config.yaml
num_hidden_layers: 11
num_attention_heads: 7
norm_eps: 1e-06
rope_theta: 500000.0
rope_fraction: 1.0
init_std_qkv: 0.0252
lr_mult_qkv: 0.4
beta1: 0.95
final_lr_fraction: 0.1
doc_mask: true
max_steps: 9821
MLP neurons of a small language model. Each row is named by its layer, matrix (down: output weights) and neuron, and shows model dimensions 192-447. Each number is 500 + 50 x the weight over its row's rms, rounded and kept within 0 to 999. Numbers have three digits each. A neuron's up and down rows have the sign that makes its largest values positive.
After each neuron's rows, "fires before" lists the tokens most often just after its 100 highest values on Wikipedia text that the model never trained on.

L8.down711:523548465593481443475500446497421458625505465463551434457535546498474479413522528532550473502495424538517493485430481535470423527505474509464517424497556505458629449479489519546523526484517403565507503491481553537537532534480482458390531496484503484530429549447464496516440450560470564497517559540549466469527533448448387523504468491516436506443343429559538431556520501555475574460496430460481504513549451527514528519481528414512566467519440517544443485484412478552528494641527441440468463504475414473484555481401485476594475436493521482492535545515563489497539440610580526502483547571567557424521541653527476531506483556508497523495489422438530420433446540529502498405394540476468464487589539501503481548438530533480530536499487488518511539438483456498565525534651561
fires before: "\n", " |", "\n ", "',", " (pen.),"

L6.down663:447528479449521510473505464533452466513474491486569469463410492432461453451559495435541469510529438594561520530498494463548463446520403453546503563406406510462472541463572581490448449547526446421477543499621496449451555533516487526574479549470432539496434516503516505416494447409410534445457452493569455399522502431478509498533493491430525532525491495400467551416507457590489483513500579492512474541589523533492512400471610483535440422449447511492479586505440524440544485548517608427419512499563515496468487517512473445553431550541563508506473483484508466505462458675501479505541562544435537515453519559604519498452480603454481534620449489509420500577469456385486446468454478496501513613494581481564565587468533586446559499519582470579533479493431432526427542468418573
fires before: "\n"

L4.down462:471552530550524607449541503438467379463512488570426531532513530470554466414509482492477495577573487531563459537442553501491535494584437518533417541420499461506537535419583479394424450399600582464465478508520607406494431473480520465508513512595525586509475530536410569521495471504464493479526468477571540465471576502423471414436527482551546468467519519447589558468446416455485521468529531439515530520445543517463425514441510439446568448484434550453476514489530531494419486581605450483417540465474464553438487525478508493592479487521493514489540504497517544532477524370570479506495469528649605498485527541485426459512502494465463590455508409439506415534527496455462454529514532537535469490580511499481600576429503505442488440494424415513528475483556487518554441469427585
fires before: "-", "=", "\n"

L4.down889:394601547512554539474529512492474499508551466524522485527545454492488529480508539481569510516515496497489550479457521478396568401500550562471526457490467459455514499385581392446421598434527474468481546524557538494446466485450519513508462544502547488572410496407577530477478491500465512448539479562434539586600449448578421491528416518458388489447510414517525579464391442474444521417443455512559501454426543495527461476550399468511510517509502545521515464474515484522376443505477514491524497435549497587426508506565562472567506428505494530509476372550510566519484455707493445461494512427474555530468571553445374411408488488491535503486522498454540579509468559602501543418529531489514500519467473587513522500529472487496485474511441429482558459432412526573460394531450556
fires before: "\n", " /", ":"

L4.down941:370544539505514447457491509417418352503494559541525520442491506533450560474490423501472520555600427503512494544459494528434490560512470603469479470457432380476494493440457464565411558545632509480418550533480612557477466484551464486531363449496653564471453449559454522507468521604484488528534462516482462452540549496591444521536479531521491402416489428436486561549444449409581520490521534545482509446508448526428525494506505495482537502468458558507396514540555559467478461573579481551429505438498501527516474531500480512455417481461563551538508496434507533498431560607483467502451519499586533560525567477564496443519498372395530547565519486516522498499525517401490511470576505460448400482586529464418515526423525463500449532438465455595464499455477462496534497512486488
fires before: "-", "\n"

L6.down919:520470493550524470397559510463494481489481502428486504390576508516481562458633484510594501464493412433460542429503537528472439467600414575416502437534492498490529493537482458534530505444493555483532536581464501542501540493542470482512468571476496519499390479489472503499438464532529443444466615517577460553535497567552480522575523582509444424579556475437505519528513545490570439467489436505545524420547473458501554518522447453435473424387535444482407478490545593547456480447450486483479527581498487476499558522422477579506492489488443501536570466522526497525491472576498552464475463602516585504429533520451495493439450600581466544516466475491479447525467586459415469495433608539482496433557617593501400562480414551488579578434507466571531538427492460471560421516561548
fires before: "\n", "-"

L6.down492:508394452533558518535538551445510536474510531598495560366458494484503567507539519565475511584478489475484516536488443550537485475456456506563540453548481529475439503570539417467505483475469497499563463503511569438529481498530485559534530501403443538509500460547605477480541481505468475515470442496475493577519379528530461488495540448538575494515545546503475453531553429496442431512450454488426460565512540538476493528476518523466475576579473518524393392476474514503500523492524431588588486498502481532443437444484533458542478535433581451579473542606428496567463536122583485521471566518489475595461474440485548574535495381525480535477520466534469500539534587517456575497506456566412457418446502454479411465470547529519507589485590431464488496506440502546519442448463525
fires before: "\n", " —", " 0", " |", " ", " 1"

L8.down1132:487491417531556484538472506484518512488514523561555555495504549509461435538489551569555552456481509551496454457408476537470474536496492509520520463492632420483526516517523473499473308426502495518493478512549477495502493495478519488440574473516474562547496532534531479489526484518441449472491494531487511459542141484542567449544542462533477467494460536509485550436487520546472521550493514500444518455486536643539482483486536466456490498515526552470475521526532480484468518474504449480518535517501521526502448478537478497568483477566533497513446432498533513443484463507576505469441494552260489494457490534485534561513512575451524463525449480504459551499528466452500479459456448537481520484493466487566553527465475519460541442436485484543497452489484478497541452519507529
fires before: "\n", "The", "In"

L8.down176:491577475449443569448448430573469499501415514623540579551467467418477499496571488544431447590525524420568498486480486538462499509421595474479420549637427450452410533433541554595446490606559422515508546562497511514568542572462532532563376471555489466498535449543414588639526521481419528472536591517573495509469450471554490579538515522481413513499586484459492411563472487523534505506514487469479438520568423510542513503506549450560513458458491486510483498578514496489600353538502527560477515458506510399503556502485443520564513505508553485471479529468550526558442451485447456527463530571503531440564511510546526534441519392482412519500449461509546521465405498528471591451392569422517475530523602498461516472500506527487499488459465353471516463536463562466499498513454482
fires before: " ", " Gold", "-", " Preceded", " Silver", "|"

L4.down251:492458538488621523443530479502474498478509518470355462477522465467464395498466501478498471516530373527612497472413463448494517482508471502536497501488569435502498492518557347437500506399489484467463554518478496566435504443499479405467429493494519540460595567523453518564530526522420586452539530557536527484513502557569513433446617511477584498447454396461438463534441495436484488460513494487511526459492537460509489588441451477573538469391586506428458515496549479519534404452488424446429510497521564579518486499508515478556521477534512420488527532479498486526546574465458519519469475528607519448449573564495434463487572457504494547481526485458478500472564493347553456431501487506568510472646452506482468494431472484492429395417441472524489490480653476537578458535391562
fires before: "-", "\n", "="

L4.down434:483493529624461443531527518465448524487466534446571507429451462445504568471519471534533514487421543509527554471494615600530550357511495542521549498518549498434464523515385393554568493484482425526498580531501479475518498504551490528567448403515419464512508559526474519415463543487480494547576530466486518544507452464481541542454469558458507534589580577476565585536483489490560456542526489464518398459585581479483534460506532520547597516549452435493408499470498455523483519501569521574468408621458483504532501498568488413499558573565583493600495467543541499529440508706517439497467570466388495539511496538506547610511448439471494616544484498511524596511510467544520503500483537490392526497446505463466485441517512486500578547511511579548414539545514413421532545530516504
fires before: " in", " a", " the", " by", " on"

L8.down648:555480498493530475496421449515464514509513487514506512464530562488511455546561520465480482422443573411523437547491512467496496526455617445453442468491511420518454434447482493543528494466534459418586545540531501518503506546571499561451457449522583487472466431469530537443403473494592602523539455594422456493429524487501429516588504529499528564515525547433457525477499410472465530475493454562462526612400532464601481499530500569520494370471500559509448524534554499514572496504536525447476447529516598505446529447489514549531549485462517523376513537365569516512529463152516462438483486524538392470441559682522467514537518457462497554483465517549604503499547480477440496574479546500534425531491591552487456452486545520504498460500508491496565483422516493515510396464443513
fires before: "\n"

L6.down892:502479515512437563486463533494516466536538477477541475556501467475445433585509438483517542444497480445530540359437553477541491400475491504574506575406523378524456553449548420566475434548506474515534473622474506421548507553496486430531543446563479505463525523518447488533441468475424470601440582439474486459427428437491453535573497441492550500328517474509479521446415431526516548503570420453471493505469529618488462492472457469481489492481508615486526590514507497506502573527588603534529615496482468500546550526444470551471554496438549445473455600456479509487465488457499562452486547496427575579510474447461490594443484529472414542535391566538452503476575531523549561497484460460487516453495516504500491548518525427456550507480558453481527536505453462527576463520476501
fires before: "|"

L4.down575:454559549522485516476485472529472445511515486552480595472513534502542536423451554463519450470543498472358516562513524537519526458456479551505485485523458533505543528566576482595470592478486473560442505486414483441507503526514509529497575397579474549478466554411554485434508476491477469519497524507450490511467616480578410515561463459448518543533493433561502471550492462608478492488538517474542448525510530510410440557480518482436512484479671485610560531570534608485458403496501466485431469544500518469487617478506574567511500533578543457580472565520514472461434541552440496523464490515477516580571469480519455432510399481441527531469464492541520512512547525559654433487522495539511544520527487459509555453422484469446520498591548506447480486551416512452463484455407493
fires before: "\n", " of", "'s"

L6.down523:532521528495494543426487517464460545406571576519521494485603439511450514370537433537491501457470532504421504514472526491462562550489491569524488539507555465539529462526500453395458487478476529471504462490471520594503470467486532539495545463546577509514540540466493482450480440417495501557538496471574434572462497488483511479508513509495521476565486393435611411539606592607507519517567487493418466523463511455395495568469494547510508490453508545549469435438527520553529439514486519477489443527433537520536564566554523494558557397473421499469455529437481446532457459825476422502430458520448424523475442513499482500526498407500483542463510489491497520546504498494463453500428531484531529532509583544428390549588427472471513558500535516541442526474501565473487536540472526
fires before: "\n"

L6.down54:575421548545512439416495508495430571458426428542515468443370516471542601536555519512477562570454469539487488520517407513558446523477533506464541426482554468545549493506464467571483521476549575464467513521538466482511529511517488531570470497594442560489466488448522511488560554515527475438481436510512482515433492526506515537480456517546551436474458527483541432475431476568505471568538472500491527531525418449522542453554457553433520435536497487458550532480432433500542479423507614482384453500518472415532502592534482516494531560484491500500533487526494547479545494823476503532552559548492445550469466524455562486513490573571477517470531496558459508534554533550507480442436569499477468536557526539482515452540478492523469598440421401468508506574415554465527465568468575
fires before: "\n", "-"

L8.down519:478493527450439470481579514538427488472494515506493497570444564492496495540551540405490489461558559512427521510452607477506463508589525467567468524373520426511551492536646618596533491525528487451547476436408524463415516525440458572428607612513540502480511593468505566528477430393506472568436455492489428482516454481463514576539512427449566484484443442530441337571469579565500461488436449406479528604579477526474527571458521526483474516528536484455480492475422500544483577542476469518485546498517470469471509495503488454594504481459508463500403511446466426459508471301564516484500536437572464514461459561509470611510506524568459461482505479563532412453503517441486458450451485563484484386441489549490470507509537452492499556446499576523424499500401522468462487530473559
fires before: "\n"

L4.down301:585561401506444529546514520430580459506388477502463497470475480440381473459512572574437489484474513496621449536563504477432454458449522464502583446413543527487448515498461438491480556596482492499435503500342504520515503552462564550553455588506427546471436515437599445494462488506541556463539513429426516584587482437468548486439514499338442543432540535464601519418528556530554408524518528532532473493484585460469431421536433443475568495468493472532518585454515449561516589471543502450518471609490491487467484493477504450585468600489471444495474515483510460497535536482543410473448524525527526538605493466575532542489531556554517363473427510523488407514548566567498551526384464535482429447530450525536530542494500498490483555525658576589423576570464482466409493381491471
fires before: " the", " a", "im", " MS"

L6.down1028:569477538481481538536545546540560602429504480541464488449515451474463425541451467467495415483509465479472570435468433523465461545486463494427522537489385512434479479454455450528588517516480417510548491550471519485527644484493545497595548540533519452418514448476527545441466460597626510475436480506528553491497568512440496470466473561507440618489622577508506551485468538504494457400510456571566465416451486609533495487510531480456472544503492575496464572523549444506528488486446527478559551462527546392605476427529568444446495483471456472517531576489554491456428454627521525556520471548523536504479498531399469548560501473462514506533457541511428517474529464518500485672444489458585476530541513517411524461518551497488456438495487453461509481517485521507560556576473435
fires before: " in", " on", " by"

L4.down87:443488570485537524509527562485404515479589474464433511492483378523525400565567572504510513416433431459447507473502571422583539505515523557485478447539529474494496499538496546529495519484358502493488497490485470544582515414422526415488519555573547512539568506590536549489498540418453557479495478490519548527573478454428515498451487524500492535450445481485438489394468487632424457543485485534522477583483393405511620468559512480516481572499481449532565527518544567453537366564394558496466512553587555452512584521483507576560539450471495514501538474531472581496530509494535517510538436515502491537450513534440498559527545601575525511457473519478517511530488491438424499485506551497430469507542534482474521491492379501455468479524587543587439564520415472463528396529563551
fires before: "\n"

L8.down116:531558489587550469493467584513451479445380514490536446474498506498533538554399569505515405584446479539461416549503492442489444569573542391492422512429652537480516485528502491485408452371596445473432469592488480408458495506531457496418517443492582490484478427464480518503481443448494419565466404495481457536471497501657464486550480537459525534545477473547409480488420542463542418508475506522478600507506506467453476461482485450521524530630503507537441528524455468559539510547467505484498471470445545523511448500453509477469537476444504537486497484530544560468536460203585487503524512435560437541499498574470514505500486524473592511468627491540501462468523503440380516397487573562526481499546435534512521591559496439491512519543482488499499496438502535485525471490443464
fires before: "\n", " to"

L4.down960:478471507456471421450500525509504511533480540484475505536523515498496486573528411427553462491395543471480490477505544546528459452509434408450516592493477496540431461406477486537496434472517467510524528524505482454434544582469454534549423408516524496521501433526435520429504454544467397489532514522510501507406270424582542457522477472475495509360495509481470535534517493517564488487549436464417453449568567506479426355456478560471521456476539509536525513541541519527508501423483608521517649541506506470532463562534531555555456570558451482528550501434493482480453382668439455555497530481214558522480491500504518512462446523451396539564492561440476534554493513443510552539501556504495524485453537433550497521473518467510539500530541485481567537490422531525514524577486521
fires before: "|", "\n"